MLP neurons of a small language model. Each row is named by its layer, matrix (gate and up: input weights) and neuron, and shows model dimensions 192-255. Each number is 128 + 24 x the weight over its row's rms, rounded and kept within 0 to 255. A neuron's up and down rows have the sign that makes its largest values positive.
After each neuron's rows, "fires after" lists the tokens most often just before its 100 highest values on Wikipedia text that the model never trained on.

L6.gate339 [168 159 139 133 116 113 109 151 153 174 158 109 109 134 152 100 121 155  72  97 132 111 119 119 152 108 138  91 172 103 117 117 127  93 134 119 134 154  81 130 156 133 151 149 148 115 137 133 120  87 100 143 109 156 161 149 161 117 146 111 123 139 141 108]
L6.up339 [180 130 109 113  84 109 116 136 135 114 123 134 169 100 109 101  92 142 143 134 113 141 112  93 119 178 123  88 141 147 129 166 153  95 142 100 120 135 171 159 150  98 101 120 164 111 136 144 101 108 131 120 151  39 156 122 101 142 117 145 108 167 129 133]
fires after: " A", " ele", " G", " O", " N", "le"

L6.gate601 [ 91 129 190 139 135 168 111 117 149 157 164 165 135 114 127  92 128 132 104 104 114 109 163 121 133 101 136 123 122 176 123  99  95 135 164 138 113  85 129  73 156 153 138  94 130 118 126  80 170 110 138 146 126 102  89  90 170 100 129 109 119 136 114 120]
L6.up601 [155 110 129 134 108 117 139 105 115  89 129 139 104 110 108 180 125 113  78 123 110 109 152 153 109 169 131 152 117 119 124 143 137 136 112 172 138 133 123 163 139  94 104 101 132  59 170 117  77  99  72  79 144 143 146 125 185 120 107 139 144 150 160 102]
fires after: " R", "R", " \"", " r"

L6.gate418 [ 99 148 154 118 101 123 151 134 152 158 104 146 136  78 182  73 104 126 168 108 169  98 111 131 130 120 171 147 147 166 139 137 135 124 143 137 120 134 136  84 135 181 122 136 134  97 108 123 131 148 148 135 127 114 131 112 120 139 141 152  90 113 113 108]
L6.up418 [143 114 142  81 142 114  95 114 152 107  96 150  98 113 126  85  99 118 168 141 158 126 140 141 132  83 130  61 154 137 139 127 113 127 100 122 154 134 150 158 145 154 132 147 146 123 158 107 123 140 119  90 119 139 163  97 174 127 200  71 143 134 104 128]
fires after: "C", " c", " P", " C", "P", "T"

L6.gate20 [169 148 136  83  74 115 131 128 124 124 163 125 155  87 146  88  94 121 134 103  95 121 162 148 126 130 154 157 181 112 134 158 146 106 133 174 159 134  86 145 105 181 127 151 114 140  91 143 174  90 134 125  96 116 106 144 109 109 128 130 120 125 136 108]
L6.up20 [130 132 121 120 113 120 136 112 126 137 143 110 129 142 146 130 116 124 122 112 115 133  95 101  85 140 139 164 148 109 138 169 133  96 144 136 144 124 170 128 174 115 125 165 160 105 154 132 114 165 127 136 125 134 130  99 154 157 116 186 150 139 137 163]
fires after: " m", " f", " pl", " v", " o"

L8.gate497 [125 114 121 145 146 107 184 174 156 161 114 129 111 128  93 104 143 118 136 143 138 133 136 149 154 113 124 126 108 137 170 139 166 142 127 136 144  95 119 141 119 158 130 149 172 130 180 103 172 140 131 116 156 154 126 107 121 140  99 110 113 152  83 127]
L8.up497 [144 146 153 123 100 165 144 100 136 141  99  80 136 179 140 146 163 177  88 169 133  98 121 144 125 142 104 120 114  96 135 118 138 114 156 133 154 136 145  95 134 107 103  84 127 145 140  94 156 103 123 106 102 167  95 168 101 120 124 151 122 129 134 133]
fires after: " at", " |", "t", " ", " a"

L6.gate182 [109 107 171 100 140 147 124 146 143 152 131 162 104 119 139 140 115 161 121 129 147  92 134 168 160 143  97 124 124 157 131 113  97 160 132 185 109 141  93 112 120 131 104  64 134 114 112 137 162 129 138  94 134 117 121 108 128 153 106  91 132 140 125 112]
L6.up182 [142 127 165 126 135 126 170 135 148 133 123 146 118 104 110 156 161 157 110 125 107 116  88 132 106 162 169 143 108 126 142 103 101 125 110 172 118 139 135 126  78 167  91  79  69  85 129 107 135 113  94 127 124 120 152 134 198 125 124 152 136 102 149 122]
fires after: " t", " R", " r", "R", "at"

L6.gate124 [ 83 127 121 180 120 165 140 110 153 137 145  82 121 118 113 107 117 146 125 132 129 135  76 149 113 114 121 107 134 142 132 116 116 117 131 140 160 153 165  86 157 127  90 103 188 120 100 145 127 124  74 131 194 167 143 146 134 160 129 106 120  66 105 168]
L6.up124 [118 135 164 110 140  98 147 120 144 130 121 127 156  94 115 163 163 127 125 144 103 106  93 154 154 157 171 105 147 127 154 140 139 100 113 118 143 144 101 123 168 130 106 143 129 168 138 108  93 170 132 156 121 107 126 146 129 126 101 101 153 165 127 116]
fires after: "p", " app", " re", "a", "i", "ro"

L5.gate114 [156 159 168  97  88 135 159 158 121 162 129 119 132  89 129  92 149 141 141 142 110 103 151  77 158 132 138 104 115 144 136  97 144 165 138 106 143 117 139 126 130 141 118 110 135  77 161 123 102 143 115 111 126 119  97 117  98 123  94 129 140 113  89 116]
L5.up114 [128 172 164 133 114 188 107 148 143 115 111 127 151 171 185 101 156  71 135 217 109 129 146 151 185 102 135  98 147 106 129 103 190 130 125 166 102  99 104 148 139 128 133 139 145 106 127  91 157 171 130 101 112 177 127 111  98 129 106 131  93 122 139  88]
fires after: " |", " "

L8.gate255 [141 109 102 132 103 166 122 119 112 119 128 149 131 166  97 127  84 101 111 136 103 108 125 110 108 151 159  58  95 110 132 147  88 117 110 164 106 169 122 119  88 120 122 100 179 164 158 157 129 182 119 123 132 160 136 154 138 117 103 114 139 133 152 157]
L8.up255 [131 122 136 150 109 130 130 156 136 111 152 131 107 130 119 164  96 123 139 121 102 118 182 120 145 102 125 144 150 161  86 160  97 133  98 126 111 100 166  94 143 115 154 119 141 143 146 148 120 158 135 104 187 109  97 133 135 123 104 122 133 136 114 143]
fires after: " st", "us", "og", " d", "y", "it"

L6.gate19 [ 85 145 131  95 106 178 131 147 110 143 135 127 102 121 131 103 153 135 123 108 117 103 156  91 134 150 110  85 127 134 147 121 111 184 142 129 109 122 127 136 172 118 165 142 153 114 128 114 125 135 120 132 119 151  78 133 109 108 145 108 129 133 118 114]
L6.up19 [ 78  94 164 122 103 146 186 123 141 117 136 100 136 111 137 154 130  95 139  81 129 126 117 164  97 121  98 101 145 120  99 152  98 141  92 128 116 147 140 115 140 147 129 130 136 160 102 144 128  93 134 167  88 127 122 143 181 112 150 130 134 124 129 136]
fires after: " d", "v", "d", " D"

L8.gate100 [113 135 110 108 134 131 101 115 144 138 128 102 156 113 145 113 135 117 158  95 160 133 162 101 158 119 161  93  85 116 150 139  83 111 117 131 104 144 148 145  98 171 145 122 127 120 103 123 132 138 121 122 141 128 104 154 112  88 160 117 123 115 108 158]
L8.up100 [ 91 121 133 125 102 165 163 149 118  98 127 143 157 105 115 133 156 124 163 121 134 153 160 174 119 115 205  92  79 156 105 138  89 156 102  97 136 150 161  75 104 119 117  80 136 141 127 166 142 163 102 116 113 121 130 142  99 145 139 122 124 134 120 131]
fires after: " d", "-", " ", " D", "er", "is"

L8.gate643 [127 142 150 164 108 167 139 154 112 141 154 148 116 136 106 111 106  97 125 118  99 108 121 135 109 148 137 136 108 155 123 124  84 145 119 142 134 157 108 165 128 119 156 124 135 125 120 131 163 125 148 108 144 117 115 144 130 120 105  95 145 110 114 149]
L8.up643 [151 146 137 119 141 119  96 119 143  94 110 137 162 136 127 116 101 119 131  97 119 155 168 164  96 114 130 165 142 143 128 125  98 159 101 136 125  98 102 125  93 113 127 118 137 145 134 141 140 159 141 146 120 126 127 122 116  97 110 113 150  87 139 140]
fires after: "st", " st", " re", " St", "it"

L6.gate597 [114 108 159 161 146 150 125 149 127 143 133 150  79 152 152 114  93 157 152  94  95 127 142 104 129 146 126  95 106 118 112 140 133 159 127 112 109 129 129 151 178 148 120 147 128 154 124  84 185 115 129 135 131  71  87 115 154 118 127  93 112 146  99 120]
L6.up597 [113 129 160 122 164 116 100 141 134 105  93 142  97 113 131 164 161 121 108 109 142 147 152 149 126 155 168  90 117 125  86 144 135 153 126 161 120 135 141 123 134 118 117 130 145 119 156 111 121 127 131 112 138 116 146 126 109  78 138 117 132 135 152 135]
fires after: "d", " at", "nd", " D", "ad", "b"

L6.gate399 [150 113 117  98  53 137 151 125 158 121 158 133 154 126 165 115 113  92 145  60 104 100 158 110 157 128 159  97  94 114 149 103 130 135 112 148 105 128 104 131 110 153 126 131 164 165  95 150 150 113 146 145 116 126 125 136 147  96  92 147 157 153  97 112]
L6.up399 [119 146 146 116  93 151 118 131 140 153 120 104 166 105 151 130 124  91 130  93 144 125 135 126  92 159 233 135 104 117 140 145 109 143  71 141 122 140 152 139 102 166 156  89 146 131 137 104 129 143 150 117 146 138 121 143  73 140 101 167 164 147 119 159]
fires after: " d", " D", " v", "D", " V"

L6.gate298 [108 155 110 101 138 109  71 137 138 125 134  91 123 126 133 119  92 123 113 136 161 129 103  91 121 115 113 129 143 157 140 156 133 129 183  86 101 111 126  92 167 141  89 178 145 115 159 125 120 122 118 150  72 114 132 153 110 166 153 120 108  94 106 111]
L6.up298 [105 118 168 115  94 104 130 124 143 140 137 163 127 138 153 124 114 109 162 150  81 122 137 136 117 121 115 138 110 166 133 161 172 125 168 108 136 157 145 146 152 128 132 184  93 156 134 117  98 149 172 171 152  69 119 120 104 163  93 154 161 107  88 119]
fires after: " A", " P", " E", " ele"

L8.gate502 [155 137 106 165 135 111  93 122 143  94 123 114 157 139 137 113 128 168 138 123 159 103 114 126 137 113 141 138 122 139 138 123  99 168 180 157 182 168 154 105 106 165  99 204 117 112 108  86 120 134 113 132 144 126 130 139 116 121 116 162 124 102 124 133]
L8.up502 [103 140 152 105 168 122 120 123 113 127 124  99 142 133 106 126 125 169 138 150 169 106 121 118  98 139 137 106 187  83 144 135 147 130 117 123 166 123 135 116 172 109 149 160  98 158 142 129 106 166 142 164 137 126 115 116 166 143  73 128 175 123  79 122]
fires after: "m", "2", " comp", "p"

L8.gate157 [ 79 120 124 145  98 124 148 145 113 123 133 141 157 128 125 124 109 160 151 133 126 120  99 161 149 133 127  64 140 179 175 133  78 133 135 159 136 146 104 116 128 125  84 155 149 173 125 125 153 125 123 110 122  91 116 104 140 125  88 156 119  98 119 128]
L8.up157 [123 163 135 132 122 162 156 119 139  93 157 112 126 104 147 121 160 146 114 125 124 122 113 125 130 156 140 142 140 116 145 106 107 117 143  99 181  58 139 138 192 144 111 170  88 140 146 120 107 164 139 119 123 127 107 132 144 130  92 137 151 144 165 112]
fires after: "m", "v", "it", " comp", "iss", "u"

L6.gate88 [107 102 165 139 125 128 128 143 140 106 136 124 153 133 150 172  84 105 114 124 114 112 119 111 138 116 128  91 177 119 148 105 129 153 130 127 144 129 153 103 136 129 136 158 116 121 132 144 138 116 130 148  97 113 119 177 112 121 121 162 140 104 120 116]
L6.up88 [ 73 128 111 121 122 117 171 153 154 138 163  94 143 173 100 172 140 154 130 119 113 135 112 172 120 123 108 139 134 170 127 112  82 150 144 101 134 126 138 122 132 117 133 189 107  97 116 137 120 113 118 138 104 150  81 128 120 123  99 129 102 104 110 116]
fires after: " M", " P", "a", "e", " C", " G"

L6.gate343 [105 138 143 135 116 110 165 142 144  83 118 115 167 118 161 168 127 141 134 105 157 137 123 189  78 169 140 133 167 151 139  86 122 112 121 154 108 147 128 127 104 128 156 185 117  87 153 123 152 130 129 126  87 139 147 140 148  87 158 159 120 121 108 113]
L6.up343 [162 165 111 184 145 140 183 157 127 145 110 158 128 160 141 160 155 151 112  92 140 105 107 151 103  89  99 120 101 145 146 130 151 100 180 162 131 113 124 112 117 154 143 141 110  76 123 166 144 134 143 133 152 127 159 102 120 122 158 119  74 130  98 154]
fires after: " G", "er", "e", "G", "ot"

L6.gate425 [106 141 139 149  97  44 137 127 137 129 147 152 138 114 154  67 116  88 128 120 148 118 127  75 124  93 185 116 118 145 121 105  98 158 116 125 126 108 126 157 145 159 109  98 181 120 119 104 160 132 146 164 152 128 120 139 162 109 115 160 110 132 128 140]
L6.up425 [ 82 114 142 142 115 108 154 126  99 121 135 141 137 110 130 129  76 124 148 137 139 122 162 108 163 109 183 131 148 131 115 126 125 146 133 162 108 119 131 175 112 153 133 143 156 106 119  69 120  79 135 157 120 117 159 112 137 132 114 145 106 124 115 147]
fires after: " D", " C", " re", " c", " d", " B"

L8.gate279 [134 162 138 134 124 106 118 160 139 119  99 103 137 145 140 108 138 129 132 113  98 130 100 129 161 140 135 154 117 108 133 124 155 130 121 139 115 156  83 149 100 133  88 138 101 149 104 111 166 138 147 102 152 130  67 158 105 152 133 100 125 161 105 217]
L8.up279 [156 119 124 140 130  89 159 115 145 110 112  96 115 150 126 159 130 150 123  86 135  81 146 147  93 152 115 180 125 100 124  96 147 140 141 170 168 153 136 153  94 164  93 134 153 112 155 117 123 149 115 130 131 120 146 159 161 118 126 161 108 120 141 158]
fires after: " g", " th", " b", " f", "ill", " o"